config = dict(
    hidden_size=320,
    num_key_value_heads=5,
    head_dim=64,
    intermediate_size=832,
    norm='rmsnorm',
    norm_place='pre',
    rope_theta=10000.0,
    bias='none',
    init_std_qkv=0.0261,
    init_std_down=0.0,
    decay_shape='linear',
    dataset='wikipedia_en',
)
MLP neurons of a small language model. Each row is named by its layer, matrix (gate and up: input weights; down: output weights) and neuron, and shows model dimensions 64-255. Each number is 128 + 32 x the weight over its row's rms, rounded and kept within 0 to 255. Numbers have three digits each. A neuron's up and down rows have the sign that makes its largest values positive.
Before each neuron's rows, "fires before" lists the tokens most often just after its 100 highest values on Wikipedia text that the model never trained on; "fires on" lists the tokens most often at its 100 highest values on Wikipedia text that the model never trained on.

fires before: "1", "0", "3", "9", "2", "8"
fires on: "1", "9", " ", "2", "0", "–"
L17.gate485:093155103129121173149165170152101158128185134135117100113101167121113131169153084124109110154126172157113129128151101167108119101136151154136132089128084142078108171113072083092114158148183138173127135123092102147147063149110148144147112141081134126118151138138139131075139168109171100096093111185105111073113097071158098185179145140124096103144173084110000114081116167144038108106156151152192059175154087150103136158070092158114169178131135156139105190115124137119163060069118164073096138124162099127095118200130096136139144112115150136131145137132116159159078138128186154126
L17.up485:046095159129152144083066171128107135128071144146121207106122152157118129131146194111126167155130122175147154130079114122093134095103141117128161140135118156160119111068108099103108122157101187119175137091125055146121173130093139129111124148126173069114064042132132104107111092163110123140130198131131141156079168098168173112171114152170088098056122134105182124109107070185208108119144122132075118111151119144143112129192071127175077160138111152102111058135132113162152177185139111116129048159201147106150191082124123118080201116136114182157118129180102119128114148131101119129
L17.down485:117126091165159127080129182138143186146118150161066142127152136138107101124145077153144091147131158058137151116137057175100146160114142068124117190127148136158136148107155134136100130141080183160169098101174085160150176145114114145130175154084120090154133057068131156151123095116091085140182112123123127152121177121179114152135102173102122149071100171144120166085119150140155127116087139151075121100124158159169066126117207095133159196122138129175086089071143148127146132068136157160106070156100173073103112120092155121136127090136092115123111099138101153023189117124151185130

fires before: "\n", "S", "F", "B", "L"
fires on: "\n"
L3.gate699:140102121131132168149143137146168120201143060103169140107157143142143171092094129102133095123128082167169121160098159125119166062142132107108187081112088144209076080145139194117106110095170031170141151161169199130116116112095119117102164120140125090126179165176083101125083092151136159122106134129147189181111152115106192116123175076135120125169089129116131072104131120142132137147115093202157075110116117127096093109148132117150082155131148110138130090170120133137100092106091093135104072143152140093126117158127070137171153123118110158121133153144154135196154182118093118103
L3.up699:103085132127170153161123152095172152188129043093153164112143106164148157140129065119182103141178133095181163111141133161164113131121107096146177104127093107140140136160151153086104103102159059148121178103200162099165153082087122075093137113128186128121121164099084057053162093153231103110128158131133149133111105139114130076134115088145159128114105068117135139124116139152122070135182135158134057145145117113081123102161155147122084169143165119090089095167097117169117148135090098123127085127134189123164112162076046154080137094085137183099176146153156159176146202156110170059
L3.down699:119124158123134133130089139093156156160115066096119180096131119166145129131154097121188125149206151087200145099154168154110133151127106106128155121136056092144145139141118163088105118117127071114104164100157146102169191042092126074108105128105159129134124154114146039080139110126193068099165139134121153123120093157138134080141090135154160130083100071102148136135105127156106055131190166143122086129133136114115151079162146132112090148144164093100075077152083092172127171119079129117129095119154203165201085128104029132098105093084108205088143113168143154147129198162129178070

fires before: "it", "es", "e", "ation", "ational", "ing"
fires on: "re", "ra", "ir", "ev", "erv"
L14.gate196:094172109132144134131129100155166100143175145154121102099088166115149127137119066128147106101126131049083117136092134145177155131115084129123140110083129141070138122154145110113090114124169173098133123121155162141100112101125068150131137145115163133086097118121084101118078075165105174101113129127131062124066079156195108150148116156170131139097127160140175171067161156123077084037126138103135102143087227160113124149075045120150103101122104117154086166135108155079134088113143120114094057097159130164157146093171097087069163153093126133133113135124127102152175106122121164103
L14.up196:157125108101143077144123132123106124172111165153164155104109101154099114115099121088124123105114102063135148156191114191205159161134105174132170137114143145141122099140109172172168155091150118216167080089086127109073094128173096125069143129100134145127114218141132187112079108147132204107094142071174097049141110087114139114169100151107082129129185171115110130127111147136120113098143213159150155122073169113113041170125128051144114108144172103152124075111147142078129130110105156094121125137116135153134188130109075130130103076099119161106104160157128145112085097121191133124
L14.down196:170218118141179167127154112166110118095107124090128139169170091126090142186128148090137185128117096122122085131139207095133050103078082093144125081132124123159059125117067109083113060114164160122176136172127088112153073118081132114089179128084136148186132162120145124133111138146147156075173115089189130112095066164119103133161156105173155158172136127094146164121111119089056149134156106139114138135119198113122154163136155165090105159141108100136048162138127123122115098056146079115131098156181102141113125099108189134176104161121085165112092144165175141096080142165141143119

fires before: " |", " (", "\n", " to", " that", ":"
fires on: ")", " m", "'", "th", "m"
L17.gate665:161154185090074187164161163188117105169146136119119138076138112167076099165103163141165142144133154086051127193142101142124145120098164105123093120135048053077179106175119118130166124173136106118118115138129142138117140134120119119150096127130094138057100172107177086113143154157161109127049139127153100201138150098110169143159109176150096153133157095173112133181124163102131171101078170134141097110077130087127101124111105171136134057085178146113129110166151110130158141124122120086152125121110092177090110077194119133146179163132050158145137052063159182139150135161138111129
L17.up665:155157151120117107087138147123078119132117104129084116073148103164083077137151175108148144091155113183056102165102188109179087184118114108183082169088122100207140106122127148137110134070130128151114098107128090112113146098085131111147135101104107125144145096120126176093176127125139136139150123057122133128149188097147102101137194155152123142162128135150089100140152048147167075152100129067122079124108093135111102122085160168212128116121164101100169171132094114118122113158090122145169119065162107102131065137097066057163132074144075115139095149122091075028144118135060082155
L17.down665:069123081151197091123110087139149098115172110067174119084124143118113095100154114137174088081098143189174106067137091148125112130153120113092176117121176149196110108127128147134099150093090130121177100152149152154190115126138091126119164109106109137127117156074123170174134093093141087075096139189111087086059140170167194125095202152121139094126115105146139158066063122121141125186154108114098149111115170149139083068169132100129082138168133085170119179082139144129145065119119181165175138102094196174119143115130120095130128098126117162136089178159096120137077142111110143156

fires before: "1", " |", "2", "3", "8"
fires on: " "
L17.gate242:154126119175117192101150144177068101154147131150104069156115139100123125114121118128058125119092149115133129105126125083131140133140138145117179095096115131108139173093095143068162125201111099062192156091123133098065079147096146066160167160151138125165147106075081179141098100115106157167104133146143102184100116138166169162140143173145088105113159058142136175063154140131175096149077135114153125139172111113096119127151089097126102072183109134102154127130149168093140092163170102128119077136114101172084111154129109123187168148143148093139136112108152124097102151097139101133
L17.up242:027118155159111165105180154104130062169119104179151092114107119124120115126071127097144095182122131111145124120133167117107134117148076124118161075096122131145087165134060151129137084195179076137152171137098160078093119138088110148150150150161096146112168121093083146141081098120107171093118162209145172098134121105098123119109125116091127062135157125163117079126106097119092125199144116164139067145148121180082047176136105135121118114108111108125158146144117140168103123108168117155145142129120116131121093223108084186120152083144107082104175091146153141116125129163117120187
L17.down242:078178131175187187168120100149099111128131110131046159224131126107115182137109131147145151114205132138132183119136159075143107120155124109145156140108142104089123129131115114110119104122088155084122091129109102131123123142103106147100167150111115173255142108151160166049062144153152186075132120122088133131080166141105178109170142122142120088153103167121130152088113143160093124094123109107179181115117158126113139148118129153106097084175118121097113171082097132128116134164111118164149057087103179139125158117149154133160115166134075111104133107169147105099102129127150116138

fires before: "\n"
fires on: "==", " =="
L18.gate623:109063090134194141079087086150117153192107076141218131101148085151097129046143129163107152131141041117136146182072069163171117178118145161124061125205176164220123146214083080158176136152145106115149048131141145122087161074103148143106122160154074118088142135124168184145157115143167080146169122102109114182090132119180129118174123136102089153152099125126090122111069082103140174188158120114144116134096109127110131055080082130152167129136089156089088145145125174136181097142146126127139110094135116137130164142123139116093145163088128114154139106121152138181131160142070094163
L18.up623:124105076071127160112122184121120114132157119079106118103163182094137170194117087105143063098178107171127114173081125159182074108122171149164120182155070087153094103154079110064122140135129083102142108122172162113146121188174160120134097092092111092111123137126096046049123100145138146123139145081098072151147119149189143139135155149118138104124169103090093127141175110134146192108135168099150073141100090159167159179166065153116075119131092090120109126052100151162125156153189110208118122106163161166196126065153118101132131135128121132186123126126139185110138127152120182166
L18.down623:074167099133141164144162109111069116095135095168109114116155171128149160127137101139113095111197119100147110089098152122082111143064137088142123148135068131134147143120138104110136142122124116118108128118155145121059083045133112139200164135116175150156120104122094135127129121141161163137124094179138150086154130120058123096167126149109194096122100121113160131092092183172163178098137093122097139178166157111139089139135152135094141089207147084157127118124085177153136142106090162081158107154119174158120131103177124182099138144083180127104155176104195110171103171145114190123

fires before: "\n"
fires on: "==", " ==", " ===", "==="
L12.gate126:146156132074160131129086157102130074119105112166074113101209082198116121091076152138122115101109133131166183121092073118092123139152135118102126129159087185167081149133173177122070111122156089122123078149169118162154145084148166086172093150169102171126113093127078162127165103110129131137157095115099090133129109136068173147106091136166124159105171120188095138200161138140145103161096155173154115099085140148128095068168135163158084129067111140155159200109148086145100097108149159115121131105135097102089105148127112150093136095022131124122117132092162102123131151184130109107
L12.up126:094106144104142165135116140114180124125140096119085130181132089094145113118093191117148112180159144146138135104079146143161150139125192162121063084151085124090092176171124152111159162143146131121087131107138211157121177227124147101108179160178138135118090105108120137132160088170171126126115131083078151130142124071072240093217103151103143113124138125079127120129210139133132144116155149167127126146109142126160093111123135092092090139077148142099131158070124192139150137106205145140128130162139136117083147126118121089161152052191134112117123146110209102103104122175118113116
L12.down126:068048104137091134103178099130079102124111158151073148145200168146138079121108123148162123159137138064137127106097099163197123130127146126095011150101091135184111143146150124154143108147151078160116126132133157124157135177060144096088182200179164142081193149125180145144155128180119169072101150090147117178129115155135125133120165123145126129121125147151166088112172116073112097081152191167167078131118138096128135115154150111150140122101154159173118109152092174071078121123158128120148103113105101114108169142138173061087132128078109161159090143113160167111152104155134079130

fires before: "\n", "es", "eration", "k"
fires on: "==", "ed", " On", " In", "{", "ue"
L7.gate114:074066139081159121120104137080097131088142140145122099078169124131116101170161107162080133131108109102134107138082090105191115104108149140140126137120056148101086094132165154203179178159116132140146127129108184178116096118074128142166110174091123140150093143136088150076120106104146140153099169127069157119152138105148183138154132120176130137134188147156085097068141105074113104088116158150158113077115130087084116109151116126117130124140110171212112136131124129061082055103178137054159114103166111181135077173152160137172122116176156107144162092073155181114121145190166184136
L7.up114:169160138150105148130115167167155100089138114120151184091161190129123094141097128142163131151122103144137139121120171136087152115119132169125155101128103136146059081085177101163123144171085126121100187133132196157164163132122160120174176101095124122156159146051122161170113088093173138161111100122083131079150083107171076095105130160185101165103090198102127117143140107164091148182075153147088133146168083152175119141118115157152156170179136132125121118142175118177094071111148118173131110137106136157076117130183142149117181115125115082111141149100109105086120135093112134094
L7.down114:160132165128101209145140118086131112088124128116083162145096159071128125116126139129181171144092161076160142161149147172085179049094129083151135111142098127170116166127159109130078170109128110071150110109129144081143140142123188127136129090089112149154188104095132156164159128155134145147116118134139133123085075138137144115118068190185124144128072160087160150153141125138136146108104098152083155150196106155113155140159181122097146187154155126081131098245171126134177160117115134135102129171117105150143171148119158074070092098115103172123186138153151137141125179124094141111

fires before: "4", "3", "8", "7", "0"
fires on: "1", "–", " ", "2", "9", ":"
L18.gate266:141079166176114110107139182176143161092091139158089098195159120145099146189131136153137127133155082143143105141140067119151141086114120124130076156213121147102107121106109153133093180097134115144191096144107146118126134115151136158121142106137132149098103146104166196141114100210094146148102155107092132122131114147245134160159152148130145136137159113107109138168171105148089120230079131123158120118183130137137100151059131107158126195148207161165168065134084070104143122121129105137146146176181144128131120102084195123153128108098171074152128171136097155142123116168130107142
L18.up266:117142166114134171089072148163103203144121096087149113176135151140099162130130108104108187075131167192153156124135114119155114108127123137116060188144103109111088172135101122082115118026124192148083138145171090074080103123102115133081127153090077079103127183171165132114132127151143165125156113168156137093123189154134130144169145159121111139140163117103154096114118066119119127138132117177085094135161089135134121086140126106101163167136148152135180115130064129110100122129141069171079059141200105056166094064121129121131130116118126112161144090097183146116118066151080134129
L18.down266:153149136184166183144111201158127160126125070156087145104109169137168066073167156126088176060155144092118087155106108104173159108150171145165104067160164128117142065106101164161153091129131169156116107109109137137207114198133173154131114154123131134081145112160124162164132128032127107139187130140065117136134128083088102149088076104151181173121128159096132102119125161160111141130160174144133073121133099129155164129168082115081182105079136109089161166167123105180101120128124108152156142141090120128084069154059112168086149133139161090137075118153114160113153116147144116089

fires before: "\n", "-"
fires on: "\n"
L3.gate453:130111144091096180161154128138125121095153134138169183141064172159135153100127123084180118116133106114138131159128095148125145143110130081062102127080183160142114132134127072085133083123182120141129182086139160109134124149106121151131143178074123131118089163097104126113112099063124104106102095154126136153131171143161088084098185113165121162119111148134091186124105142098115083160113168154109126065107102173133152119134183163185137075188049198173157135169130170104101134179113099111129116141137190072110108146154068097184099103073098165130141149151123159148142132094051171090
L3.up453:199131115072135194101140207098119123159158102082114138150069181179157160127122095140145155129077143105191161132118113101127155149149154146112125132087089159090136143154153168109162030151187157103106153123167171076093183118106146142131113152093128100127107161048145102142082088091136055115104185104096176151104170152148117090106079155169143150106112131151100119155082151116159093159107132087169130163147161088173191152144126144146071064139076152122120127160116201102119083147104085133123114129155135128132126151132098138173153121065138139099139120148130173160129122133098148167
L3.down453:169138131088148165143114151126134121134141137116134175144051152186171147104157120100184140118127114086174160161130119134139176150118143091107095132101124151106141153143131152107166061122202110098120164131165118123111179150125140150145133166041137119154129211060165121088085125069119097114109119119115164111125183117175137123086104116181116180110105154137088114156078116117156122139095138128124124114131114106176186152145144158146083093170055138107169122148092187102149126155110095106137065134161179118154097137158087058155148135067104169076107119187152169155135125105059189132

fires before: "\n"
fires on: "===", "==", " ==="
L12.gate239:179160118121161171191069125074110145098163147162113078178162102167132102111113079107140101133094174092091072180095082120171131112179181112113170156108121133085109069108105113129189154149141120062153132142152179145151110145103099136132181173091086184088135094125140063125101128151117140185112142113112095114173128123114204046119178062152069087145131132147135095168099138132150114120121179080148143120101118165085127125119153117077113138101092169133106156112077133135142083130117184113124135147174126127058140140209112057171133118114186078164118159166102100157143170092129103144
L12.up239:072140093146101130102105162113145117077136085096133140200113148124108139130106122151073148116148224130124091116107118174123156096164092138100113119164150151184155171100148131199113078105086092104111147149079144156086163109132150135142155158119142141176082118106145121146142132166098149143171118116094123102149133166093161154091142112103082143166096147067072169116140156129075128117132119071071127140112122110160120168112133156148110161173111110136128150139139118130095118120138131108143175155086096137092089115172160150092143133096086156177086130099154193180134109112096129070
L12.down239:091132079113114129111115084190139123122119142139179121145152164113160126125073144125164127136122177121131107127113105176092084160132143123101116167135113117159151206136153132168039089136170151062156111139085128122099135145069167154086113127171147131170109138116116232128132095094112139101112125138130162156097130128165081136140112149107132123206141094053077136128102108085079126137114173140163166084110117084126123157149139130158086094156085178163144161215134126153123115088105093150113109143089086153152123168196180130139160147085114143140115127158164080132138130096139065108

fires before: "\n", "win"
fires on: "==", " ==", "her", "t"
L13.gate603:122130100083165121175124094117106152156118085140108137148132162128094138175080121155159160199084158114102119167151143124158129094106151126158131148104128116097154172134105132141164165172101122097111120180202189215107102096133129073161096076046128101179173112119144177130119108104119103078201172121080092131195143117103145112156124121107168171173152122147136116145111124120136143074158117205155118095164161078117138097170177093125082141143148107093134125085143171120071117165129052134168156128158126078074123112105149089093117128052124179126126124115127153135103116132071112139
L13.up603:133119105103173149118071103134144166167095201026119123161083128095138093167118230039136101055115120137084131084082144144100191164147118095138096125122165132200159162093143108151148045098097123126138104121091179116169116112092143147090101188129154116150109138104130141119119127121116157193097159117113158101150144116100125130138067181059068161147128124152092109152101124143168154096144116143136084116105077147145210115107115155140094155102135132179128109122146130119084156157075159152099083140108138088111155087102089155144160148175124139100106134136140162107120073123108135106
L13.down603:099093133151107126162137139119164095103175089142172207113094162139123139119130207096174136076189116146089155085146142169103086140099114144098079138124125107144114108214107145152138131087158055090116197120100099103135100131124156129146145173177140145103176103118084117155092122142149115122124101125127105082112126100173101086101119112146132117127044135165140066098133165124076111140064130103119180127090164128147170168138130132103138116123144186218115098161111120104154077135167149190155102171135099189061130124180143139141112116172061126090140123152146121133118102070131142117

fires before: "\n", "|", "i", "if"
fires on: " |", "\n", " sem", "em"
L17.gate137:109110157144128169096124149144068161158150142129141080118149089065157099137123167110122146155034163132218098124116085145171103098097192120099108166117098105181106116173166129158157160137159101125112119100137099089134089092170067137053113107092113092139073064161131157138134123139140134188154201147130125104194136142114144107088110098152157095146129137111156107128125163111166079168118121135188173153163158181102176140123123136131131166155134147099155105101113165064101080092195153120189149126074069198129072067108115100175110149093118115193129122148109129085111165139110129171
L17.up137:142090070139095104108181152080113125141188166172118144122171160142142140195167125070081103147159179101211117136124203129111149142173184148084121173116118086179097105125133096134117127093220065150156117116129134178106152125140099197091123153084141136122119119111169174104129153066170120149131154157080148135151157210086222119112072118144136180121139143094142079166111215143128098092128118080125108131072162156123123181137133181085126134160076081143105073065116150127135113118113109132188131155152117170144114163154121141135112159114133149202145118090094104120152151136148167143
L17.down137:156082145141138136167112123059121108130112126177075138111120158084059146131110074123084147180109129141071150108096122157123094111104154129078104132130138092220173102144160136119136116146132071132125139129104159076094163091175104139099117138109127129201154102145151109177118090156198126159095128071071160125175089206149146127136139102136146168126052145079118114138085129168147117094129092167130194105135110149182140114079145188094161124148120140136079132134070107110142144096143181159086183058110229126109093155119100130148155164067076096129091107131126162140093103099120114135

fires before: " |", "\n", "are", " P"
fires on: " |", "otes", "ts", "|---|---|---|"
L12.gate107:123119116061128155110165133154134088133068106137124122142133132116131107112095126126121151074131129087154122188147118086149116166185090105134103163130134105158123129088159118120125129129144069128168061117109131167137074110139121140124135208132098105095084099138170122129167084134131125144152205139142102118136147123117159133147171083086131126155200108108106109104099079111149116122196129113125070103065115135081136127081082112157174155176158082119122114123129082146100124105089090150123112167107069128104121141111093179165147079194153122108092131134080138104122140104160133168
L12.up107:072117096121101162104152119176116110147134127101110188138161133111172132147110173068111071128102140154135189135120144132171151078196160083134154128130128006156103067109173095122130084143156074146095097148129208108115114096102158125106181090153166056100103116111179105156108131179141107153148157184082099074098113161123173166113081074133141126136053154119164132159155167119104124085059129111145175201123057174105118099048104117156120162125147064190136156098155116169109093123140087142110154156110094120181102107126086163167092146147134126117115090116120141139126143155110134186
L12.down107:095153112115131071119227187155154117091103121120127140157112138149105148096080100129141126153158159126090140137086150138111105094101078101138175116133147122116145127104125077163117116108111103150115150115126192163112079111120115140184128180063119175135142140063181113102163152165158146115116173133116115060111153154101169145075126114112115126179207117121116129065145183084108169113101116166157110141094167096130070143158116185123125078171104112182104109138212115130099128074122129133171155165146109126125181094128165112166179126085158179081125143109093122183155101142110109158

fires before: "2", "1", "9"
fires on: " ", "1"
L7.gate284:115107135141132112129168089123118134111150174124189076095125129147098156161165116121146138134073132099148136120131055113148190079135167108153124127124143137143127117164161122079133083120164112066075179086165157128117069145121108107156177143091142135100103174115078192108109100085171197150121119099138101117108089157159104125096135079127067163078159171165089133066118064099129133172187148087132103077078159158160118124128104127097138156090144128107122095169151160134169074189104106086088135142050184128187119144202115169101075122120091084090054069135091134179112113158091170141
L7.up284:116123126088125172126188155066162191150103124131150101156087107133141103088138070160102163165101130103093133147172096194185123097098142150117144185094123162097097164120131116163157161122126128104106124094170133058091169144135166068153127160146182120133115131101106162146086085133156127156109140128107165105135114153130130139125092153128073129151145080150075071058107107104064107153090129104123124163118155150128129175126123115117129074174157116110153116121162142163143169169154160063125119142155110110123178131125157175112078140059122127127141103102117160149164073164167141130
L7.down284:104179130155132128132081064110119150142154121115124096152096142134107090133126181122076111106124160064146155148153134139147146100130194117123137145108099092159113119132151104148158108136118142180114113117139136118102106106099121171170145113177197100137090166127107144141113141107183162183117140153167098102105176199130104138140179131110081156132179129132115112163101099069145091185158194129149109147124123139161172088153124116133118114085127170116162207159115094207071159106109133107067129167051196146156120184211074131085083207146132098089098107135097157171132134169114130118

fires before: "2"
fires on: " ", "–", "0"
L20.gate66:129147140180124112147134180143134119173100126101106130139123089137118102098191111139131159166140175088118144170119078145102153123180141149107089087174138091106115108070105157091069122120115146131126075158105121158147191116136124150110123112058115204138101202132204130165115124106069133133177086104101160138172215132140124169160116142161127155122154176155112138100131158070106127081106159116117101164175169175095169187131136084128126125203172090166119124155056099105104114165137090176105154143145083048070078127086123127112040138097124100164084112172109148220146153129133114149
L20.up66:121122143109148088092113087106116092148120174085156109116125112178092109130115148101138159130071150189147117105153063121137145153122123109137142152115099074163115186123114095104108191162125172124102168167175082116079121123107131174122121119111100171131076088087107140101078121100091109211091154162150158072142125100160188091152134193144178174168133144112093177157095145172132090142115075141160133122200094194166138137110096123173141134091065110163158149146120136154173156127151127108060091203153100183177168130149131138150164152057148195173078125089119211085144163113143076113
L20.down66:054119107189159081158191094132127151070092120146134116120125090122099121168137175149190168134150121133076079130119102144106066129163088102125151082131154116119135150079146138122048128118160116135122142123155063147131173110167106130135154104031116135140158151151173129085131089125083128133206094108070091200140135095138159195075081084093115127095088133190140124152094208183109115104102114128158140092109134105127159109115140071127112152150124078142104112067136167115148109139053121169188154101152079103099187146105163088127066127077185144129090100159114089174171127132151121114

fires before: "1", "2", "3", "9"
fires on: " ", "1", " Sil", " sil", "2"
L18.gate65:190116152165095129165146116103105174085184110127146058218080075098149125111135076150124119120107129077112108156123095161145109098128137107131161091107095135123102165124139145177084124179123051097072119112124114098138174076130173087114122172125154152109108154094190148120129158076127122103130102113094121082106129129125130138211143128107154165146121095147103095088132120109123107118095109124149070177113154139125129102193095140129132090160137156135065147133122160150171093145103167162149123165155081122100092106189099116136143153091153067113173096195060168064082100107114163137
L18.up65:115141142160120179143093164116110086162154101170073087115139090103120136141081150134137115079100065069157116175105159055159192081180164119148129138152112142081065168072179155163119170100109166094131076134112076132097113117136167103182178132130133209172158136112056201146085067170121186142105151162107179155084137165118130123152129099150136043112114088117133120132103151185078117163157102103151123159138161178115110196159084158152158105137191111119110134157150162091120149171127151134127127141108142146137173140151094129160151113088145142140171116148129129039109049134194051065
L18.down65:136132128110176177120119071137138114153143143132111118117096116088113135127119100073092131098153099133074101105109095146145118087132155149112117099201173143101149116139148162098134119150186102158157108154149152199090139187131138138128127124114141130156148135062153171126134111118148121114114100185140117100143168138102099154130146144135105143166101191122177118199117118113144156115144099088175126219059114077120117113142154111135125106110210105154100105146177107122138081200123153137096101143121112077151107102079104121136135090224134138075154127173090106086094112083082099148

fires before: "1", "3", "2", "9", "6", "4"
fires on: " ", "1", "2"
L15.gate42:097164100140109222160108103134105164203114150165162130159135120121086133160165116153151122029138127165210145114172147104113156169132135142133110091127123134124142148091132174113092140154135073122158144125123134104113174099120089060179130142071128133097122085096101135137136070087153137156147113103153134169098088171117089169132082157136127135116134170117076148182178139142155053157141104155163088129125153178141107167130141137162090125122127134086107116135144123181150081184166141113118135145109106167148087165136102112082104099184190119118120170165074144142133139129124148081
L15.up42:081114125085145141145086089058112157204103146173180131114107148106149108158171135140136118093178135140131127154147121115199170117171110125136204138086126140115125149085110125190186160129142118129101093132164112161116098120152136085186121129135116201104118097108135131093124098159110147126137108142109160175111105142196157121185146179142116141075104125151112127164151176134142109145182099136195102142104170124087073094084074169187094075088161119140145129095144160126146117151153142154153084090111146139122106090154074136199180099121187120132139123133183104143121113141126083116
L15.down42:148160149182110113161096118130144133154091191133130175151118088193134142110121183130093120090181108092073172121149170059150153134160151154096135205099185103138148140150118145116143119080131160097115082127116154132143131152120163126159144143113126154148181088143115099076122095179084100085052140149175153146095107169195152096136129140134119110158143159159163125119102177107138141146150183149188062156131123152117123044114045110138121094133124131154136171093146148168104061197117093169138115142144161039151193121097081123124130155120126132160108122122093139146127192153144149064

fires before: "4", "3", "5", "6", "7", "2"
fires on: "1", "0", "9", "2", "6", "7"
L20.gate575:048116143107142145137092185123170119129076131220099112128130179195055138147101153101136200151159126124083121155062107135191077139163104155124162096169127118118107107093143174087097153132059155076125087139166195089166145100067160198145121100144093119128154119197171152137113087142159131110106137121133096186204162153098140149103093147144127118149099154160152155102100092112109124080130134152065148172172059133088166147111062138111157132170148134173158164143107165096102087090142125187074132117171163136134157115031126151143146163107111154108100131075138138176100192066115106184
L20.up575:114145079081110126143147121142116145088113137182102111158162096107179126131143173104153128117107147219112082098146061144190115068112112130139207140120166124165045072102126107117137125099121121122119124144166130192148119091141113157140146121174101125219124135168098115095139082153101119179084173135161154166116116109110137074159160084148142169188106160132146132150128093138158110085136059139128137139122127109095134103122089150125122089118152151169145116125144200104065119126162120203158091144198140143146151084154079142145194094112115112133067140105092159139119203145077125123
L20.down575:087089090137161129106111093133161105157138141115157114125120144073104154151161051106062139128112109070112156137140153091158112102141189147134106112132061071109129150140157117126192143140145091083164186111101136135120164065146120108163142108064119120150150124121176116078115151120122102154143106064124076146190175105153157133167100119095118115101149156100147137106095137123064121147084139199123121150150101102123146138139114113151101100152098095172092084144148134107091139124179085103103116131118217212220178141086175136067056137133156103127155108099078111095208044132159109159

fires before: "1", "2", "3", ",", "4", " ("
fires on: " ", "2", "1", "3"
L15.gate214:182110154069118163196109132115163204097114142081198107114119138120175112150106117134147153150118098120092095121140132211163146141112119138193137094113143179136139142157202125123116080145182082139151097068190104102136113159124092125150162154109113097130165116078104099131090114219170126103107133095111116130107106146121148106114112129169116143165114185167159136107072075091089123168147150081110136094113106082107055181090147139107190123152149133145139113152106089143123182177131114147120201118166159103135121096173118144176128130128176115100160134155172137168135132172098148135
L15.up214:059097140100152174133117128110122134118149171109140132112135139113146162151116120142138132115098136110168111117127147146075113111127127137168161185098104118125149157174128091136150127144156105088171146081078103126161202146164145155194120152119133196155128104120085163106142111093124148137126121117108127170166171110158185097169115175130046151101125184113081151142152165122119116130134135123176153159116133160053116159084112137126088093149149148188089112148127153119109119167113111170136098101104166127137095132085096118140119105127179113052125123174126119059142114143168221089
L15.down214:125120159105126199114070126061167113191084122089068117098098126105132138112155084102101150105211138092141156179147143222144166160107085169151158157119121115193117113175152145141131074125147119149101148115159074181090155143118133165147171115136156167119147108142120157135084084126155066104125110081175138101133093138178132161072116120113132138173165129124136134131076117106081093100137104168123153121114185118181121121168083156145134109164119157155127094113079102164097122149124161127138174121079169112144158221130107141095126165120141107160087125138162161126142135175166125143

fires before: "\n", "ograph", "ches", "gr"
fires on: "\n", "un", " ===", "P", "ime"
L7.gate195:151141092115116171099134092075150150178169146115142122174155119098142096123133075112096144159132139173074114144105126155063116114129074164194174070108124142143082087118092122139149150147126125105166199134102188111133127116117134118080190183079127108080159144059088155157101098120163130143086102110148137155174148128101161092154155068104151114141101105142138175090173123113119098138182096040101150148161130095204137101123145119112120192127087120135075111128136136130166107202150165136156089172165127212096140089117160134116131099184142119135117129181097136138111088138078164144
L7.up195:128144150103159145098176132088148120112175065104140133110093188190096097146111101092148151138113141128146132136134134166103090090154139170177146160140163192159089109123135074105106048151137132093123118109118082086170145134132182117121141169099132139127164080089166099092105070095149118118104159071176128156149144111119088066075179091162099074145112191149124123156126190168079137099180159080119164102117138165178126123108093156089153149128091150101100090205128085082099086169202084162123140103100130142138116093175180171093095071147095136122178084116110106094083111125049125141
L7.down195:100103151119128141155198076156107109090125106108137082070132130151105125134116164140149142164087103119153134147136090084161170088082208153144091130119152164115163155160123158107103097114132061131103053159147079148154151165120100156163125094151116092086125073216152092089104114113139082144171138112068119089107103131159138144118153166152107168133160139080094179210093144128120124121124148159107161080102179146120156137101156134145147114154097141094152122147114135178062129112117099169069165150105186086220121166130143087141121117100146197122133048081134128093168172161162152168